From a checkpoint of a small transformer trained on Wikipedia: 6 heads of 96 (3 for keys and values).
MLP neurons of a small language model. Each row is named by its layer, matrix (gate and up: input weights) and neuron, and shows model dimensions 0-127. Each number is 500 + 40 x the weight over its row's rms, rounded and kept within 0 to 999. Numbers have three digits each. A neuron's up and down rows have the sign that makes its largest values positive.
After each neuron's rows, "fires in" lists the words (lower case) most often at its 100 highest values on Wikipedia text that the model never trained on.

L7.gate361:509507527463502504469505392525491539492494497490468566457455472500551539487523465480531489435493535546493511511465493542483524487426510508533412504498447551498561596451484494539548541507541514500587535522466466609486512519543442462432543516533500520473446505563488513534493509521490499500516522578527514445534507458518472517530506538483484468564513512485515488478520545542436461486473
L7.up361:570476453453559526525505519494494452510562431456524539533478488498558527478494485496564442505604518497491493536448522487483467589550504551475399553464389522509495482491441501594581443464514511495518541430492517478523510476441474507519495576593493549493533466541480509507521490521560527528521482511556402516501462470536512475491531566466525520504454452458541560404518490501503495520482
fires in: "a", "s", "their"

L5.gate332:502542488553497530476434474544486463466498496546560546437502506531529528570438523493512545530546481439503451484562566434453543458525460440493489517500480507419494441508500465422496495506519492500517504506505596481465423483502538490461472536511416481480455505502511558513566515466573491505474543564492493437496469464524498459498519472465466464448488466535528480525571467509484487509495
L5.up332:523539455503546467543445484512552532502416536466587501518515519585488524439469508479502447522497509449507501451497519426543481530551484500500444481461534479531479498553518480409501486462467532504566503564518489440494538579473551530494499476523480513503549508521487500489534439501622528465504427527506467469424514496490460453452519476408551513512554443562534481560548484405456493548542
fires in: "and", "or", "but"

L7.gate1466:513480467501572513480412490575548507552447497475449551446487452519477599449496453517520464512556500499530494539517500469485538478498498450462515452491549543549511480482518501493490530522487486537476474475480415481512560570515508476504523558524494428483563508394557516489483474434420539552500478477425469499473515545473476537448522524512481526448510502567517440490587447463513440532453
L7.up1466:494509504559529498518473530565529563473481496491497607525524405440525524533499473436550476455536460486515488438462487531549562461465469499461580436399549461480497551468452523463500534486524554497501461447463545515485474477486470493429452468495472484482509601481510513485492471539472547544512523532501470503546570524487489489476496460491467457515579557541454479517549464513506508488458
fires in: "the", "s", "a"

L5.gate36:479529564470442512465546494510526500455491489431478470496469457477591560472491528443428561428408575471533561471520444484465489548507453462499457442499561427461442540481555500535564503506580543530487509466499611474570542570478485535469542513478491566472473509510582477474481528522526516490530505502528419525518485570519485539537482467487469512485512457478521528484525499514473575532439
L5.up36:470466545511496568521548541516465482481498472404478486485499514495503448454474469448459489533519514554509468438461553484520474566515463498466504459453508503550494483531471493422503508527598507404512527453489535519555488490456526378546516460504491558452492463478443537561474488534517532478569518497513490518489525477542520497434471523468584436519501494555477495587543489505447474579494
fires in: "the", "of", "since", "from", "during", "after"

L5.gate781:514606605541475532530522454383496571472583470500460451473456439507607487523586526521530513431452496531493539505555490519504520532453440526462518523462525452452496386601557466511513480550482529517486504485467521474500528455453520534474442596504532458445481555469486464493508495521443484498502488476523490547472490525503451529545534518539510458478470508566476494489462518526453529536479
L5.up781:520567537536533472511492523446488489518549507472463548487435478507515473546570540484525538473499471434509532484455528445489447464470529472507566581420536534491411451557562469507494487530515497506497477437438450546513488425526533494506456540550549486475425535496486480456530422471518458495480503500543552485523470525451415497553477476527439474547442546536540421534544467453489521423551
fires in: "and", "also", "both", "with", "later"

L7.gate973:535494487445514437505491508491504536487497471474474453528527481518417498510521513461583497525490526483431480505500568417542463438486475553476465471474461486404514521495502477483515566549450483444473505503478542504483531502527568488494506541531511518470481578497466417559545528485464492469470511442497499479555541468593490593488469538544457524487472520473493497472471534522518424530585
L7.up973:487546457481551502505525526509559523539550465467491480521511482467385437523462477565507484544441427578454494559481576449506442454524447518468487440500555502488496467502546472448462578412487524523472540508545523491561492431525480531528485576541471413488505457438501457485568512554540470481471529541514485527555495519453524557435549540494434542415486557495462515576470492535431461516474
fires in: "a", "the", "as", "important", "used"

L5.gate1411:525493457458513495487538478527484453498476481466507541546555510527566500483444486564443496432549500464456482543536587452548445505492504479483520438522514493491547553507454552555529492447534434468509513527499508515517550502523458506475507471445509514465526466483563465535523555515537469420502499504552501487448486434431566503547556449590500552526513510514583585517527417500517536507475
L5.up1411:460575518457496480572541470546489541473419573466534478579558456538503504527444523580473574514509501524444482501503558494513443414491501440498505401545521532523538510548522537510497530533533472565534431520452485468510570452568558573544571510411508465548506532486483412584554524505526443471565549470566541433538492485438582580472507500563504500484481507473507462478497411532552554531438
fires in: "a", "i", "l"

L6.gate521:534519485524575481507575574512562487541522577504553539451440486497502450483483489522489530443520543503517509487526402490489512564500504496503502573441487572437540444518463485540368492525579464492507544516585520473508585429474485382487489526538455492490540529498491515467584536440522507522522445452545518478505487530527451451530541528508517497435474447500530479513482501488442479507512
L6.up521:435479477520466483484555442473458523549461462405506494537458403486530483445507522443539543422557452538543519450512497513505450493533431442454529448499537483500481522568464494468453568488485536495535442543534464479491429481487601462434478492534522501480493446525553486492553458555468432467515469440524480529484453567441480466495531461481535537504548519480474441489507502541551463506525
fires in: "the", "a"

L5.gate384:552513488496498501452508527573479470526515550451526438464523522429473474468503446519469525465482451567491442522462397488529472481460488510501440428550499548493465467480553530450495518517531498469567510453520492520439505446488422528500422422521484457519518447469479530520587477503426473549530506499544510511484426520527480421550491490507528601421503503507450552533538466534494521449487
L5.up384:549470507550478549497435529509483540520469471489480515498453478430500554522501518527519536519450566476562565452446487532525497535454515504500545389459496549531540484530537486572460543502470478500537476504480557518449496503497486438529391512525467487532522511447553508493442496423497510442476487518532478529459471489525551509513552516441464472556565544480451489542494524541526538503523
fires in: "the", "s"

L5.gate471:511527465472449534470418515478439469504581505520495558491486464528461522497473539549467478446487512468465476517527466406474464555521492522463526521505463441440540488538523489494477560473474478529533431486408458466486447519536473507430593443480544487529460516555497552470514477456434545460456458512475451457529486508541477494495503552491411462524461515497484541517543480498505574509576
L5.up471:465509523497532479486489506464566475462466510529474593478589524562465475505457454576452530502448505473537499538528536517384517515477466474480427476489446449471463452546569482514451496477486557530565445552485558539482435513498440569534535508518410534466561410472513516500509545461540475479506468455552464521558516445485530526478485553477530495510506520443553496468538472462458573497495
fires in: "well", "what", "to", "like", "that"

L5.gate176:538491447438454461529472487456534494499583557461543574593465507549510463464481554449462520496530551527493516468481478478464430438518517547528482427454552535500419487438484472462551496496458446541554512488528571480490484526425598474487448557522479462522529530577496512455532508423448478467508442412499499485521496532523515579406538504539476537531516482503525520512530466440523510463521
L5.up176:543516475542539471487518530507507503487479488401529563500532485467453516518457421533498520508510476495491510474497539497473567485402439483501515433489471511427520513533586417535463543471566475448485502495489508507518489446546480542446507476509507477489406526490417473519504530538443496517560536508611509457531467457453500510475474560486454509567517520519567483572505517481482552486542
fires in: "and", "to", "of"

L6.gate1419:532491478473479410502532564473478616477507529489462533483445459453477552444521555478546491469490452434520474500487553440457517461421576494557506483441533490496497557511458553465528418470437488491497511534501480417508479562489460509523469482474493473526513436478598452556462523500476528516460518463493534552457452514518433536458528536419538554360534497509483478448493485553520489511520
L6.up1419:507452467478420505560567507461435443498520430502388519569517525457450534559498510498543504546475481514445515546520418476521484420469469532476479529444474534538497512489555486499567537496564568510464502568509551495528455521420462466515455487546514550494538479540495518525507458464566496458553448460483536439451505517482528512512557487458468527532535562512501540485505406533572517477504
fires in: "on", "made"

L5.gate26:450521517520516534484463471490472494462492480517521443456525532543551394397466501521513485506513521518530486481501479483486554484559492477462504485508490505524495470560478474478505514502588517567555517481523465476535472519555499479530617474523457523463551499494535473475502436530552534492508533435494568501467559450462494506474500448438526447525506478569550551495503494482532521539493
L5.up26:575482533498492512511478508477435489481554528492534495472491501482539445435536485521518442529482462513540472537522478519500509452522429472493402499596531599490521477544508453489584501494499534511519508464582560504515511528546559476491540455530483466459569515474487547435490509498489516458454437466532489560523479510469473478528549510476475467470501516549536472545522506489579482444552
fires in: "by", "with", "to", "in", "of", "who"

L6.gate649:527517469527435551570420571542512469586469539476568511484502522483495537558538499438465543427563586558436500440517457503485537502539494530464557458533460510485477503478527536499517489493450434430523565466517519560554527485527562491467431539494522484480460473467511497484520436469488505525462496490483481465511455470440523501511498429474477448537437475553470598541510543434500540508540
L6.up649:559528479607541500530487493469519476543491511538471494539489556482529366469462541449518508559478502453535479439461574478395535502508513537498508472470495569504534543460512488479545469605531452495525543500458490488561517520528493571536543460465529474482472501540464479496474508476529607510553510487504521563553473532508561449545517474459507532543522553476568516491528450549464513573493
fires in: "in", "from", "like", "as", "of", "to"

L5.gate547:513466591541526466467487448491568446502493529449534542515566490518469502454469532541481514457496455529498503519535489463465450491503489462543442515502460464476517593507501456493462521476519486421493505589473511468520461560516464470496466538551478481518516511446601520486482509502511460472492564445531544507456474432490570588526479458552500474546490475505485561474490451452431486511522
L5.up547:537473576531473515436520565510455503445543532502509516523492534448522492383541404545477546429588502470570422476515542439492453525500503501531531516452492470454486513538499521497517513521524525547451553475440505502493451489488476485505484460433519519535459540461575511450591515518429507493540530444557453479466505518522485463583564522531467562515479540500483508417515502499491467515523
fires in: "that", "those", "end"

L7.gate1438:468532547431462508520540475490535514512462481459497470460541520543525491533552496465480475512521413477514529569519577494536477454531544494498478513517486511499467538491470465449461489473479561553535510507477527510536421484437510531512591540482481527582518544536470525515532484442526429515471503598467541520464540546511584506493411574523497495453480496518470565448469535521419428472465
L7.up1438:529437591557571586520557500591528415452511546484499550478524456517557461505530531576507539503504426493553563454460473471523566591572513557563450532518447466477472517513520490506512482527495542456589489484539542473600417449542459558488507569508463504553476512508515564495527531487481491538506500501511462569507535499555498466518516463508477511456485484508450398433439524533466443467492
fires in: "was", "is"

L5.gate1334:491461496532473546529454469481526537476472509507466513452538531559515536528532607408502531499429529495537449506507561436522498532473471539482487491500480506403465415477498478469532538412521470438515500460509510543513435568516506533502480527530519553510505513515519575458501489427472507498490498524482520505474511480523479505504521474481529502578446550541582444539511530499480479425530
L5.up1334:495552452496475418490518521553426522502484510477515519533534524483488551389546530492445565503517474480505516575486445488503503504513462594556548466511523510456454518470521473537479443449481462542489590524480448509532424477481471513436436495531505496504523490470499470539498460487502498422474512520547541484429455476500418430486491552546526490592481487477541506544430406422605552536450
fires in: "to", "with"

L5.gate1369:472493551537569544425496578476526516479420503519522485474422476503449543535489561450498518554435491467542491564535525515447491532449452493468462548461504530570499585477513471478433475487463552436551519427480497487525418466462437519512520417561527537591524515492504508526477503496559460512545488525517534510503445522490508501501513498530497490559552437512511530441504483531553484445510
L5.up1369:464473569604471538509543496500535416425468472502558453448497493558524383516532512500526518489505459556469496428530412462408523481471454478599553517471515496494527519466482489465537566502438421569550524486430526524504514443541513498483492447563460499536456490547476465483527522400545487552597462488538474478432490513487501529507588449539561468453524481507485462505532469440474489553528
fires in: "the", "and", "at", "of", "its", "their"

L6.gate1326:495532483532588591520576471481443450449562459505495597503509506443561539533494514599518500501471464456494532493500601472554457494570460490496510451477520470514470511555481443469463495538436517474505518576544455483446449504581575443552500483466483559601563511407491521467516565434455494540463505530429549519477491472481571542522533594517518508529507561484449521466442534485455480597568
L6.up1326:498535506523589528438472540491547420502433492520466500460501503475485497514577452489476449479409501467542531465490486480538514501481476521477481479520471487492497493541520458481425488476470468498511474537492549476545487497471581436589574485547450528549502538583539476460447497418460503515501501527558506447527575497471446525533416587501469473470501596498439527462491552508507535485529
fires in: "was", "been", "is", "most"

L5.gate512:464507458456485530530516514518447516457452419584550469490542485490541455513516478478512471456408527532506534534500473452510420487484462532448466540482577421493530516536509520460470522535430452558547489511498516437418440507544529578427472522508487502463533529422449474481567483484528508489490506454485424482501563470452488520492499502462519440515453496490495484509540453575532577524543
L5.up512:523502517477522517495515527495511523500527539543527527468537537570484478478559457452518503459465506565455511476460506545476485501462434528458505507416539504474451514525453540510484490501476556506538550586518462447423462558510514467498519477472503539502522495478552577512437479497551503445439497430469544468439526470436520490527447524465552503547508529439462480480479447491446455519543
fires in: "was", "are", "were", "been", "is", "however"

L5.gate272:516460466526456548480469568566494468526474464472472508490478405528586527498426533503509571454449538493515494588511534538417599463459510499354461544477542422491497529523563467574473509489526445559511480437451551519458469520496500537507496472476443530523524516503471561453487542546563485484487492552522575516472428417499516530549480467465499542529548499516507523577537486523476466484482
L5.up272:448488487473499502516531523504542491504534537501508497459503432520484520517484519575461485518540488506479497477614561512554527434513435423487501492489544513470513516394473519569445506486474514492499461476472476505514485573409500539520405492563532521479538501483516491473473451532481419512526460449454606472571522387521505505589521515540447472505460533518465489547483439451464600471506
fires in: "and", "or", "later"

L7.gate1041:511501552511506500491444511397426461462560530496520490530503503501479411491507425467482498542531461510524534526552447438525518500496512478488482538509478525493418510503491507526504521498498530450545465498532481505564574485436468577443565532474435436559470518525448418458503495478541463510526490450512427480526537475598435474462464446508428519474509435470488546467489554523478500469514
L7.up1041:525526478469473403554474521485496527469492549561554517431521512538487474506479498484494509510472503451441462488552516527485495519420542473585465503553492568481415537466543484451527477444520431592465518461533523479492476540535505410500519489487486438514570555533490590506456559486523449490516482491553472476528514475584534502546514500512452520516563440489484520474465450471435501507488
fires in: "as", "it", "that", "13", "which"

L7.gate28:556580425443487497441523530549449538552399412580523511579546448468550569547456489527495454497516550489500533518442533457534557587462543520480546508497441401513542524483527535478506531471498503456532477519543516530543482424561513493543471546496447458496515469443420523502573544507478463469488496511431476442473554526531547597478497488458515493484531493408497562540527504510525452519505
L7.up28:511515559490516521465504531569520482522521463477503505468497399501473537466447467530531506500456537458562528493465484517452561543514538397550475462465499510481496499439509550498535533491614532472484496502511473575556475510460584539477466442519481562499489564492494538502495536476516560500454442531447527492534547457511522531523495472500508501512481504498489439526518490464478547415498
fires in: "was", "also", "been"

L5.gate1355:529520493520527541478439486479521507518488434495494579539506522488476492484573532499489459593481574494474553504494507457519477481542436477432450537491520618525527449519540564576535535476436509495473508545494539561509506545474518480594503478555506424527492519478468515509516463483465499582446454450552496459473483420484524501462523507492499457510499492414439499425482497465524515442500
L5.up1355:519498486488539464498434447472564488461437487532453436501530494443520519573502559436475554507438464504503480426581561480481523508469483520488564552493526443440557479489490487532511462536524547456535575561439517517535472450518532605462518492477521542532428450448468527393456487483466564528538454485557528459566449539510482499447570506532485553465551490447509436592530465528496528522543
fires in: "the", "a", "as", "to", "an", "most"

L5.gate1062:438453510516493529506504517524463547497524438518446480433531509487485501475549500524418583500505492462489513446461530430542520494507450523524513502475478485503491505502573460432442490474518544508521446490540549520437482469446509482497525499512467484492501488488429489425571562608489446515534502559417540483518529482548525486491549485470534515527440507503457477563516512570498544555528
L5.up1062:532507552541479469482515541495501522467568455564578465396497504518518512511421509524486500497501501574447490472577469592489558519472472493523490595533524415483462499443429452508500559450413465532464528486521487456445529475458523496518483531494466504526603526449543480542472531516515474512503452536426476383515458505509428492529496470494479513456462496476453457484500488396469516438512
fires in: "the", "and", "have", "or"

L6.gate277:476507522494481429444470512462519441427478408549484424509472472499493542578474541426471505549557416468542554523473526461478489429487493471514465541504524457463560487416519467463517451581552464407528575419470480488505508483548567497416492476525522491520438462487516574476539486425454478516522474480530523538496461480501539460515494480552525441453489498542591529599458538485488547496499
L6.up277:504462498458474467482581481482497511580498473450489489515518475482507559484489489524420496547519497401524521546465421556453548590527528461494515489421636501468550509595541531541498488518556516464503471536417528552482447563533573529504511420521540491499501455503530514530477469448542472520515472466497517496552498505509548489401519502518504557568531503560502387501503520504407586458513
fires in: "have", "had", "has", "having", "also", "d"

L5.gate100:534456527485516523478397446454531447554578411418512544479460461493476508554466509470500547506438502482471491585473488469481521500474522458476436480548514487459548440478530475522463550441434583439456429416515531579468498484523500504485496540566477549500540556467453494482453554538471498481508509507494520440545501468482527528623560470563618560490469495444531534543473493465478466501483
L5.up100:473495565452510527505595477487551463487551477511486508487522492515468523579541527535539484518454465526469592558500472550501510499507507538450522572514557475506459429497551481539443509539503477484561519537501487487501531475541498471601505522417483499524527547525457513483437517475513519475557561559469500467609494470501546513516501519570530466499518535503543415470407469424514498504522
fires in: "the", "a", "received", "earned", "won"

L5.gate462:499581534440496496526458532552429519486530474476462548529516508496547492581539483516444553479437468530457497469499506447461439499548479538476533505471462496469485474454479532514503505478505527610537539527502531543543416474565508528544537447514594473492495500464545541534478456485568542555548594506483450522502561515500447432464574508526565496519459451431505524484480503513466538476485
L5.up462:476520489481532551570520454533506479513555510553440524487492507468547469560468517465564455472491533447455515454520489494410487533470436456528452508407517538439534463501562483518509532536527508535515491515560501519528523482496456451411499454505505490595516483517467505501536490441478465487518468414531514550507478470498517512525509449463468503493484474538480491482550431555512499491504
fires in: "from", "up", "on", "as", "of", "only"

L7.gate130:472490488453533533540506524505483420512517462495545532479451432440511415503533471563533499473545468491516571476470535529494501501522522561476501562491501538512477455549582472433464477451542492553514547519585481443495480493525448484509550561503493474512546499483440546515485489477521511499450483512488442492444504690501525489467562544446462502485542492482521412521466495508513480473516
L7.up130:468496560469557526467570505464502421492521453493505526503506536515471453505552538548508508452486446440499488574539535515533494546541502436488555438509529539522485590509515595496551436559536432470559556582518467475565433491445501549464478530517454528541469498465466565508531528463547554492413487542429592523423476502501457534442578516500556487420476493530481507414535494475531471506518
fires in: "s", "it", "re", "i", "m", "is"

L5.gate1224:466537497472515489538489482473523517506429489538524431476407514495514463476499486514497487447460542576402479529457482515485510509469481489495496471408500448500504508499461556455548480473506561449497488492531487484564501503487550433459540534490548479480459563535516545426446561511442424440527560523548525512446476495564510533492474454538490542482517497517490490447488503473512543503498
L5.up1224:447515549491529471477502436462443517448451525520482525503449526525518436474554559509528495479550478475509484531561485531414513540467509458601481478497548569455441533539482538513544497500456556437486442496575485454481451483489537495452462503536516544568458474467534473449446490434512518465453464546504461471490537465511409522500553515501455456558554481451522479552482531454424438465483
fires in: "that", "which", "who"

L5.gate970:467504469414503507500486477530494500512549467582561511481520495497505492497536522462519433535496557443500466508571528506505483551404532577483479482445455533451546553489444497449501504482449525475515455494460529500521521511435459501453533513482419487537553520532460567509562474459466584525469514472424534544503539602455427493476431538500521491444465502498567523444536489471491503519508
L5.up970:415516545478493522519440534518522463446531527509525532543490544486502525508519573493423506508532508521491496512476488584549460541492558516496461562476521494519500514499459474560545472483522577450447514490504554482474494467455466509513461519551443490454487506495501535395496536477478554542428523468515497488480553466505441417550532493529478526447518484469523463420497411492512489500453
fires in: "the", "a", "for"

L7.gate1501:513523489504539487512463487500465470475490448484481496506533525511449497559458482475550526498508454489486462495567509503483514453485423519507495618497419526494515483496515487522534496491547483579563562484609506534568547430508457460553530467498516527462508483536453495541524436512493534593501519473523553498529537496430548537531472512503499469493450546553451545484592531583545488650481
L7.up1501:585469499509514497512481504547476458553525416540485565525483536530450518528494354483470527534498490445463550520606521588521462506494411509530510531517477464459398505556503495504464462549492536533474551493480490518565506517487456478525616475455494453524511519529452566466518544536425529535512531475525541512420518537487531501499455495501529493483489486538492544494434492504500441595584
fires in: "was", "were", "is", "been", "also", "are"

L5.gate1056:491563440487545483483476472468505457533539537394509502499525540538522520433464554483506485485509423537492514479465496489494505490492593560506420431455468494475561451528493531477497486489526506459451491488473594535552508522468464556436476507482517517404492533487439533480540525449538494496462428464435488477449529426540453442496486401492482509446426491499498510476537444505520453546521
L5.up1056:478508553504515487565496496508466483529508482452490462458522550380476483463532452580484492479481444486441505503534495474495491525449511431519463558488506556465468436437521423421496535456430508514487591494464550453559533520422495513482559504465466431517531482515563496542462555522515490521542545526512491528503483516499497480564511503497454517503465440484473469530454490480505509474415
fires in: "and", "big", "after", "when", "as", "of"

L5.gate753:551424449539509487531553459464494482515542455484494488533470489425461525530544435496389486553538502561440507555495535470451520548497543490510499473499484415549551476468465475525476473460520540504552526458508492480484558514477486459531535498438446522489473503537546515470524511448560547497446541582434409479571498505563444492520484483477432560428534476458538489491505474578606518533478
L5.up753:484490458576484496498529542454527486505502516451426544505488491482436463507497453518374578546488436546544528491467432436504557490486495471518526490502491415514486421475497522551495511506542513489548492510515517459516510487509502499501475519543487479490508485519483504547493546563505501464472589484504491474534504492585520510520413522519483457454494485489517515493487494459492463494492
fires in: "at", "from", "before", "after", "his", "later"

L6.gate981:503504503521507479515464458563568482490483507472488469518570538490479550495524516494545516499453484480493551522513443467411520475508483485571484558509546494531466527484486501565495558532576439578494522575516467499487529481496496507540491467546572476454455504552501554527592513544502488512403527524481525528494521521472446479474614465430455537505512492465467345532506501493492525467548
L6.up981:472457535499537489507452503474467442500548483488510535499483503435455487545452503512478496522529458530517448506515626537412467532493536482535421477480529528517495458529494464444515492481517575536467470505520575518547456505537529599529466397482489460525432525492417503495395480563511506480416537514502471477502530484543497438474570539572500567520487535425471591419470417494501553474511
fires in: "was", "is", "are", "were"

L7.gate310:508508472476498503522520518517490344482467494448508488544455537521546537538465436533440418502501578580489545471561470479583593504525484519527507531560528437507557538519508545508487548515482543462479485409532539482475576475483510439541487512488525461505443451502454419527544510494455502493539437504464482519447484473548505488497509536462501547510490583525479459502504527484527476580466
L7.up310:517491522485483570502419446457447447551468533507515516501597540457446560478398445520520469485466523492513516521549540479464449536478465503480558532460450505411575499524498496476496460511477505504552595552516453527441527480453480477427404525403505444462480501479518493515541510540523504489477521480425510470460452479387566529406503524427564530562468537505487536531604537496532458505520
fires in: "at", "not", "was", "been", "is", "be"

L5.gate1249:568435489459495517451457521577566421438432479517584505440462563501537546429496515405495497540487487531527441508470542478493546433542463533495468520490494501518566537534490557457600499486507557519445499528512564522516536545540552517489496539429495536489520529511413527498560439473586481429508523475518491439480472435538474537490482450402548452543534526505509524533544549519548472542577
L5.up1249:501498525487549510468458471509501420529455544485553509481422617485558515511549530485541481562457542539454508536469538478407482466473460526448534519538511490477481552472434455422493459500477505522467535457521586528461529536519460496439518474492422507531542489539489522513550469449497536458493507403490520437523429505496467511488479440472438416444513535558542507552515556563519518478461
fires in: "and", "to", "as", "known", "with"

L7.gate370:481468480498572414429508448527501453477544516494564536439479500541525499487399517496475531505522493486485544572559493513474558504459488517514462445531538487438566478471509502462425509559531520560564545561476554490495521460447504480451555467579543533591429519510552529503507478475501526411537471486507498516495475482504444496555509500567491517479521512463473442539505431525428534525508
L7.up370:525473535540484474489509562431478511473571553532454469473512443480521524506545513489498557524494474521544517470520439536419462437464469476527503524427506516528525464513515524515497494527495472505465540535466449515461492486542541480451361429593529470537550510568461497445469538445538505499500590580533533441440516453478497560488625479547514517519562546442494523550493484472529583521528
fires in: "has", "have", "had", "having"

L6.gate653:466433511496546553508502556524515527501522491498516457479464469429514517450582522525523535440432507500552453443501517500467543421510479480484529554465494555426542537504483472430512490529499562464540582485512540492479565578472542487468515521518490497554501561519457566493472489516474496491498555451483474438522519532520431538529491542498497528454483554486530465504519468532534532489466
L6.up653:428433472482516464488560500559526507455539460512427487432435494509438454528488470561510497481524480475520531529437535444497505548445429487503450460524485529447580510455475500505496508539472640483490522478523540490441509557517509414571501480484456476553565507504548436499480487520555490602457535493435486449498488452469470503472524564469564453493508556520514527492548483425459510433462
fires in: "as", "in", "on", "over", "had", "expressed"

L6.gate976:487509511573545500517442499490543554446566463462520498488469535513568494466535547534507451491500536575462475517528470517570499413509514516447462538506495489545544522462558529474505547479538451521536530525527470523509442493520524583515423518445462466466583513501505457517476563494534544579473529523547515434546456518521584564457589552494556518529538498507443464505605524541465505530525
L6.up976:553480538428518455518482449546545458518504480496412513520450468499561443571480476539459525537508512526501520535567482516496438436559547547495511476488533537575449459437483478516488545465513489531476520450520478495565470460540513554510490458497527502517477501510471575398473486550559505583474478485535500442520527511450475462528535490595528484505514474440473542504521521510490488474490
fires in: "with", "a", "is", "are", "very"

L5.gate312:466521517516505533490480515533558500546551531477514514549473529403541437515526521525469508433485498533557530607543456433504529490451511471513405491534502538505426460509537561494500545516510472419521512506516519475559457517458422568614564482482539544597492464554542608393511565479493537446490529559485494474540507456558522575494506548511442489524506528435509467480478468509477478466516
L5.up312:481534488487518478542578504527569525488534527463490550612500453512520528523505465496492578522485442531483484517573464555463498567449506482531488517524548554474509504473454499430487450583514493490499522495496424420563523569430538489519518560464546490514482559476492544488462460485475496453524519500468485544466534536547458463508524445557518461525511497513493422494440483533439461501518
fires in: "had", "was", "that", "has", "with"

L7.gate1089:524528455490481483560498532515543472537551480476431505513527455595467445501510529476513504488522480508575478470498481518530472489512531482566485431445506535478543551421444530534535466482530537503434496482565534472579500390558571495551448476514521512442521547581438501476530467459583514559474511457457479483475537433563501585483528528408465482458561541474502539484524544564477482433504
L7.up1089:469542480476421483499437554496544517457542398391440516539529527487521515536537466523523502573543501530503514490478550465410468550495494482454460500480397460470540521473469464536439515501540459462515504417518574532513454525578557454525449491497434465480517596542454423450486483516515543494449479500523609455497519500476476512424473536455459549528524565490403517447505600463371518485473
fires in: "was", "is", "been", "and", "km", "now"

L6.gate1508:493445474544460453536482411580501500547534466467489552524498484541478459441570503561589488541498560482480530536522519474507518555488428413529376443464532569520511528532487529472532493445513526462515524464434553463479482509535585500531436420515561504516553538554478534481495479482527541458551523539536497553540519439475460514461554502465511459510486523490516523502527501547482519449488
L6.up1508:490484518468543465546487517522525499510462545527514530558504553481501528554498518525462475480546442458413487564475503413445476496503444486473516505527574491498516533513556549424490459556487505529506499498567511580552548448479432500506518538465461535522509531521514502457449449494565483423564519575506482475571527495453509535530521463503521524552541535504460559542496458503536444514464
fires in: "by", "made", "of", "as", "to"

L6.gate1451:551445459537522470500501477502524475490556489476485548543473534486485503538470463496505461501429440508519514471427476502432535526468520469527527455490556453515512489454579415583426457501491593464477430451620471528481547451492546510491527473532427527514578616432490495560527442494521474508468492529523387533561474466458554545529538523494572506521500526452510484506442541473507549446486
L6.up1451:444486497525535597496523459443442492520547526511459414466519525452487473494557467492539492537553451558487456460474491513533515510466557462513492470491551537512533521448514498469510501470480491484482565465487555531492529522532511533408456502552479457485512492470541478507502571507550449466522528551520487500559510470516536544534565484470481515524525495492545447469488448494473447476489
fires in: "the", "s", "his", "river", "a", "her"

L7.gate1200:488492536469510512502493458448478544465492491445477495468569529438436451478490499561504424499487544416467434461589494471474475490462504488475502445468438471445484483517528532506440478493454527516530520487512478512499494560494456500524498426555472463499522484522527435441533520465500450472461498447478470525539484452579453449492526482465461579527562433480484530425520416496516473498438
L7.up1200:459489503464454504489495532500461497512507498446447546450473422475392475526506441521503458511503440465515411418547500563510476510431469492443549478430448496523521484525554533519486438518505544504455551497442517529482463571447392485459505504461461470521478517482608523497456462443473516450441429487485500545518500471572496448514497474500489526535577460496455432487500500457519457537460
fires in: "that", "as", "which", "following", "this", "in"